python train.py --n_head=4 --vocab_size=8192 --activation="swiglu" --init_std_o=0.00582 --optimizer="muon_variant" --lr=0.00216 --warmup_steps=0 --steps=15070 --dataset="wikipedia_en"
MLP neurons of a small language model. Each row is named by its layer, matrix (down: output weights) and neuron, and shows model dimensions 160-255. Each number is 500 + 25 x the weight over its row's rms, rounded and kept within 0 to 999. Numbers have three digits each. A neuron's up and down rows have the sign that makes its largest values positive.
After each neuron's rows, "raises" lists the tokens whose logits its output raises most directly, leaving later layers aside.

L7.down575:499556502526522578489493507467530521443478539508529528491524483491504510509496499519493530473502478513495480500506499488535489484504555500515486478483512526490494511466529499513468517482512450479487496562503487458556525491536502512522498457530511481525470487482454520467492479459502463504
raises: " a", " the", " this", " an", " her"

L11.down124:506541483502544494480533529523523452486513504501483499497491513541505543507528544539476492483487501536508486518518460497459516530517488464502482472513493509510495480536510479501513446526488507485503495495455491500490508511501497490517511550542486494536495483469502536462527497516537464509
raises: "ination", "ing", "ione", "ions", "eer"

L14.down84:455476546512497534456500475512491466513497529522487520499505512508492508467507508504515485518521519501449503520566485518512477523522486504451510516505482486507500482480489543515491498483529513522490498505484493525517476480537507505498505491502456528511528524486488539503533507477497430483
raises: "ing", "ings", "ed", "les", "ures"

L17.down23:513515506520481488521523437467484538522487477494483488474499465476493521486478486526522491461493515478506478479448486494505488478509449562517457482521511447496488557494507500521518531503481464531503499482519546545516504475490479510521477483523493509499498522531503452476460502542514522506
raises: "roy", " themselves", " their", " them", "uel"

L15.down485:520509517482508493495496448483506522526503516496510554503463527457494509498519487524458540482503512488490489489489515487480534517500458479518502447515545448537516499492510509484455497488492464507486496526538527501512453485449478518507460465533467466550499495497516517505505489523534508552
raises: " the", " its", " their", " what", " another"

L16.down619:514503545497527497487463491488510515468497527536509459504533504477483446502472565469484497482494512506479489494528478512527515500547565521476514526514490553500522515485505487490533418484539523459419490506510525478502515526453544533533481462481509497486473522471522513496496440504488524492
raises: "d", "ome", "ard", "ted", "ds"

L14.down138:491525524510507492496469461462512497512518483470532541451502488475507505494488502535485525473497548506470488462523511488533521465471483526487486496510549508522459565495480503514439530470501491533533518538494537500489493467524512522499507474474479469487509502534510514540473496491522546527
raises: " a", " the", " an", " him", " two"

L18.down116:463498551470527491521476473471489473478528493455513488509523498489494532502514500507515479474502504459485491493485476495513515510496503497456502488516518526492502505509472496437470481480513460467512547480546498516496531463550471489545489520464524478513531478494523501456471526525461535518
raises: "vi", "vo", "va", "v", "via"

L17.down13:500492468493509468524512486496519507525539506489492527495543572497488492504562508555467469516523537509501498532509479494512466502511485507512478514485479483516497494499499511506587524511529480493477511490438512476506519516537476497510517564486516488463519499471514527509529454526472506493
raises: "um", ">", "ute", "ror", "{"

L11.down471:448482536514520491499563524491506467497518511521524488494492504512472499474466482462462481491462460485479480489528516475475482526500498471506508512512538473489476518557546491535505470493511479496543537519484467485468555488509464533476531468515486501499523504508521502508505468484513496520
raises: "ving", "ir", "ison", "red", "OT"

L10.down519:489501478512522496504488525458495501498502456467484487460529490540482527473453506529487501525523480471535486484529493479497470469496525560459493477510536508502499465483480527512516500486482469506464538547485509449497489484485481482505508486436488538515559477500472520468499478505518498480
raises: "oc", "cha", "ides", "ph", "c"

L15.down107:493546495511483522494507506490502480469440478483524464500519562508526503515498507483497497475511532496516525489556508495511513542497504545493457505503510517533437539474496505496475526489535490536514536461518499518492499532506468486465539516551507483538545514527496481512481490462508545505
raises: "s", "se", "es", "sa", "ack"

L18.down338:500526484502424507491525526503524515475453481497488528496551522500504506486481526513515531493498494464474463502482504508522525474503536501478499512500491486538529549491526543499526513501507497531508502530494509504519507508532480494545476470545492493525489466461500527485541510500549492502
raises: " its", " the", " their", " these", " many"

L16.down340:503491490463517496503501477488508516509502521506549521512500465507527503500478514471502538526506507477532499518512514502429514487487523542473470523503469525500514505479507572470534529475542486526512524496496547473469515489492466489540540523529448467548503513527504516509444506493547427513
raises: " toward", " for", " to", " when", " towards"

L17.down611:495496530432441502515464479502511489489528498489509456493491519452520480503469504505522446493505507505514495506496495525516525443535471519492472482504482471482477484499521467486536473504523526545475512447522533468496460495458471477512520488532500515501487520498490563510540501537506485521
raises: " were", " are", " include", " have", " themselves"

L17.down280:525500531475470545502496524513496523533506507456500501497515504482477495443454498494494483468481492461489489509517504482483471445482512486492496515535481506484534490510506528480441518510508502530520477484482473494526500501523518493492477506510540537500543481503558548491532496488458448493
raises: " July", " February", " May", " August", " October"

L5.down216:470499527455524473461504533467511500471519520514506463530487517543528496564476459505481492470470509485455461513466559489507502502491554481552538475519516518507525523536492523496539518504523508538509469518511503483506481511471497463545479520521461507489485515482471503484465539495487477496
raises: "ues", "ent", "yle", "ue", "ents"

L8.down499:512533491456515523552483554511532568495500543511506451490476532521470496516506503506512487493559480488500515470511509473514489536501499498499499535496495511540499509499475496458493462547527547450473515477502509508459508503519498532512509464490491495481479499481492511533541473485495445492
raises: "r", "rs", "ous", "di", "rd"

L18.down318:515467519482395511465516477500518486501505475526505491511516503507524506517463517546513491514517484483474517453481508509478511466503499466480476486516511495463503489488444475512528521479521532490515491499487491465466497520503468469489522470574494524538484551505502516484519516549492469489
raises: " are", " have", " find", " try", " get"

L12.down28:506484478468459477495482450531516506520535480471501522513512561504488514536540515446478515512528481468456537485495416499492512521510531490516519526467523483506517459504502496491425460513515532489497532457533506516496482500486509509523506492487463500514514459506478509553479494506491499497
raises: " was", " is", " would", " has", " could"

L15.down201:475535536492499539492484538489485535470498511492486512498527502497491467476493485502523498477481504536460478544525482508562500522505525511486505526526489499487480484470481517522517439509506526503485469476526545514522529514472502474527491477522481486510526509469513483491485466531483490495
raises: "d", "ds", "head", "s", "dr"

L7.down543:514501540513521498480497491492490508506476470498533502492515548469460496504520530513525514491482532505512493498511505497521544525526491475489489540508498542520467458495461517507483488528491478446481519490473467511460512539504485534466547542514503479523511504503514455490442493561488492466
raises: "las", "se", "la", "si", "g"

L15.down630:472498512494506490470465476453526488525461511498503498491511491478476494451469472506483547499529534476493457471465501497506524483508508503483498453500488512516474446505506465519494488503492527489486494539506490521456473481503450499500469461556519508513507501506474557499523488531471467516
raises: " him", "lect", " his", "olis", " them"

L15.down481:549480468559478498460527510528488474498469478495540527509444500500501486490497505497477475488488512510489482478536523492499508486486525482496473528485542459513483473533490538507458503460497515527486474476519503505475509467471483503497501463520486483504523500514496503572480468480531521508
raises: " of", " Of", "nce", "ver", "nis"

L12.down190:505514510441496509508491473474458512516498476503508517492531469531476523481499485525476534504481538504469464484497522541474512495479482525508486519505557470507454528527467519508468498482487458504518487549512530470504454507481467502508517473501483456530489501497498511531479495484463557475
raises: " their", " its", " how", " the", " possible"

L16.down476:498472506498530521524497494480477494507518530520472493488502488499515512528449494482451492472521558450525490514497524463488515494494485516511506483536499497506485528531470496455466496456509500474457492522492485500509496511476539501497533522490473461501513504466454554498474484536484494504
raises: "pt", "ll", "lt", "ster", "ously"

L17.down76:508499481483486517524507462493483479485495485467486500485493492550569452532452497462481511487524492510450521496502475508496502477504455488485495515523484497531528493456502562520484524494528481519480499478483478509504477491510495492492521525509500484520472558488487522487472509460474465495
raises: "edo", "ers", "ed", "ing", "cel"

L14.down125:478546527518541493493521524486468505489532515512479479504543500559499501519464494470516474502500572488505474538448537502496491519487493522476488499481522522439536479478533526452477485508477477472476485524495489490503525515508502517494492474509475525517442529489543522482493487474494510512
raises: "d", "ds", "din", "don", "do"

L13.down268:503494514474491489497487480453436485505502426522522519491513524527487506503535476477532514526499516474484504497541462482472501495506471530527493494500484520491483483482481513511356500490476487483485553527533500499479474472526490514511510447478528484492503490483490476518441498463487514487
raises: "=", "est", "ew", "-", "Al"

L12.down481:507484522515479492489523503510560489489498495480484518469508509509530484489467470477523512481524469506483481504467494515438484542483502553526448507500521497494490468470553474453499496470522469478520552497536514498477477525505533497480511459561489492505492517490451565502552518466475493484
raises: "e", "ew", "ed", "arian", "ery"

L8.down158:528516501484497479463503515494520548494497475520471494522485502489519485511512514504498482495519513518501473492500561472487474468495473540504444483536537559493458493497519472499455474564517466489527539471504469491502532445507475560502508551493485494493480490463541454545474483481482496508
raises: "s", "ates", "g", "a", "d"

L17.down492:517484504495518529525506497517519521481501522502566460501489500503469509480453487465512543461492498466508479501487518544470476453517511479492499488532469505480500498503491485512387513496475474511547498473481503487514517493515505526495480488460500527515520515500523462478478468484523508485
raises: "Don", "Be", "Mal", "Wh", "Ph"

L17.down160:501505510510485500516555560477512517510535497557508504476506503534470484510509480480537496559515486500527498446511530481457516536517521482469563480539455518479525501521553515493529554477480467481479478519506479465529467506467493487492506491513481503521495525482526496508490497524468519480
raises: "nt", "n", "nce", "ê", "ies"

L18.down271:497490503509474523470445501465487519473522520513463529509495498491476486497491513524503472431501520535486445468513528499499487509498482456494512490474506498499490558503500502520524569484480456490514530508502554500526492467529478507476502470486495462529473509522531527534540512549518531440
raises: " the", " their", " its", " his", " what"

L16.down266:494542542516520470517477485468482483518498502554500511459504486469463502480513514468497535499513488531469465513501492491485484498501489515464461507534505501523482532452501472506499453482478499523476527496494517508475520480480468528498443457495494491479487497522465493496504517508528557546
raises: "ited", "ulate", " them", "ed", "ained"

L14.down479:533459520522514528493478509497483462520454509495490517478499504506491485544506496532490468517483519513513512461452527488480556500477506505476500522519461522462541490478491504473547507466485519512487493499516497539485470539525517507496503471476461487488535510480452504512534511511487521488
raises: "n", "nce", "ng", "ns", "lu"

L17.down17:496495508493475495532532491534463576501482515507482531502473486510446477519483507525518479500524535505507498492498480454527525479480543491493472482497475506495477454490512481534466520534495479501505537497474552513534524469447487493501520492548521468469486447473509492515500518481500461486
raises: "ators", "ated", "al", "ates", "ator"

L17.down70:491496493515500516503466521449492511521480517508499489491510558536513482522499504500521512476570497496479546454503533478523515550489476526491550517503500533521511484458488516495500531514514527493478471526524474504465502491475461471498452474495464481500488496535470508515476495508470464438
raises: "ting", "ta", "ted", "ts", "t"

L5.down307:569497453535474484449465519538525477516498510510523489507524503506495490502493479470519488509504516516494507510541541517502506492481544506490466504534529495477438505537521472487490478490521490491551473540536533510507542503483505526484504521517479503509474495492519513545465535492516483520
raises: " of", "-", ".", ",", " the"

L13.down690:495497470499503570495538507508497534514481504497534474546512474451484492444476486467481482457519525535499478447485550485537515546495497513511485529451480517481504500458496476498524514515487509473487526475476492440494497453516516534483448484494492467508503473507475500536482486517553543491
raises: "d", "rd", "mp", "ds", "di"

L18.down111:508495489500525477522510546512475538465520486478508505515508497509530434506550495490512471508521488492480522477531502497478523476511518500505491482544564482540517493547493519493379462520477479503532526474512551543521476472519484519485464516522498495490500493453520461477489463496517489494
raises: "s", "sm", "san", "son", "e"

L17.down147:461500505498528504486474449470479522475488516475467517530482457448480495474558496448455480513492507520499540491505472513429505469513521465498525498501519530510522500511476512483481504481519510456521516496447520457527502497481538506516505509484518527506484542483513507517489477476467510540
raises: " although", " rather", " while", " though", " alongside"

L17.down534:495519488511513482471527533491463532543539528514470563513503508507497504524498501514509510499531492540489493516506495491500525517498496488491480505472484437525532500536486481472492510459499527486503556525495506521524474483467490504520523520486479515477516441489477499532532482528496495472
raises: "ists", "ist", "ators", "ica", "ator"

L10.down685:470557500524473480482495505455535513486495535515491511505537474510531476515512503524503497508474555484504500500496462510497531504510472532507516539539542494522497509511520507523480492511468539496489516452475500472490516498541532498511498493524500515483496508485536494535507463498520521504
raises: "ion", "ive", "ious", "ional", "tic"

L16.down320:464534510511489474510477457434495503485509468516507528454485492454503517474523507534503495475503519475513508487499514465511472466510521490511465485485491466507511534526511484486482561473481485528514526491522543485469486453528447484490455510498451510451493505565479481495538498514539507485
raises: " him", "ulate", " them", " their", "ize"

L11.down180:497501495517502520493468521489512468488500497499511484519466469487474496513499449521512477474529499500535504484521489458511522515469498461508494469516518508486490498485485490526503474509486487484519523478475535538536529464457511530531473547485493497491507552494571478512512457476534481470
raises: "s", "stic", "sson", "icit", "stone"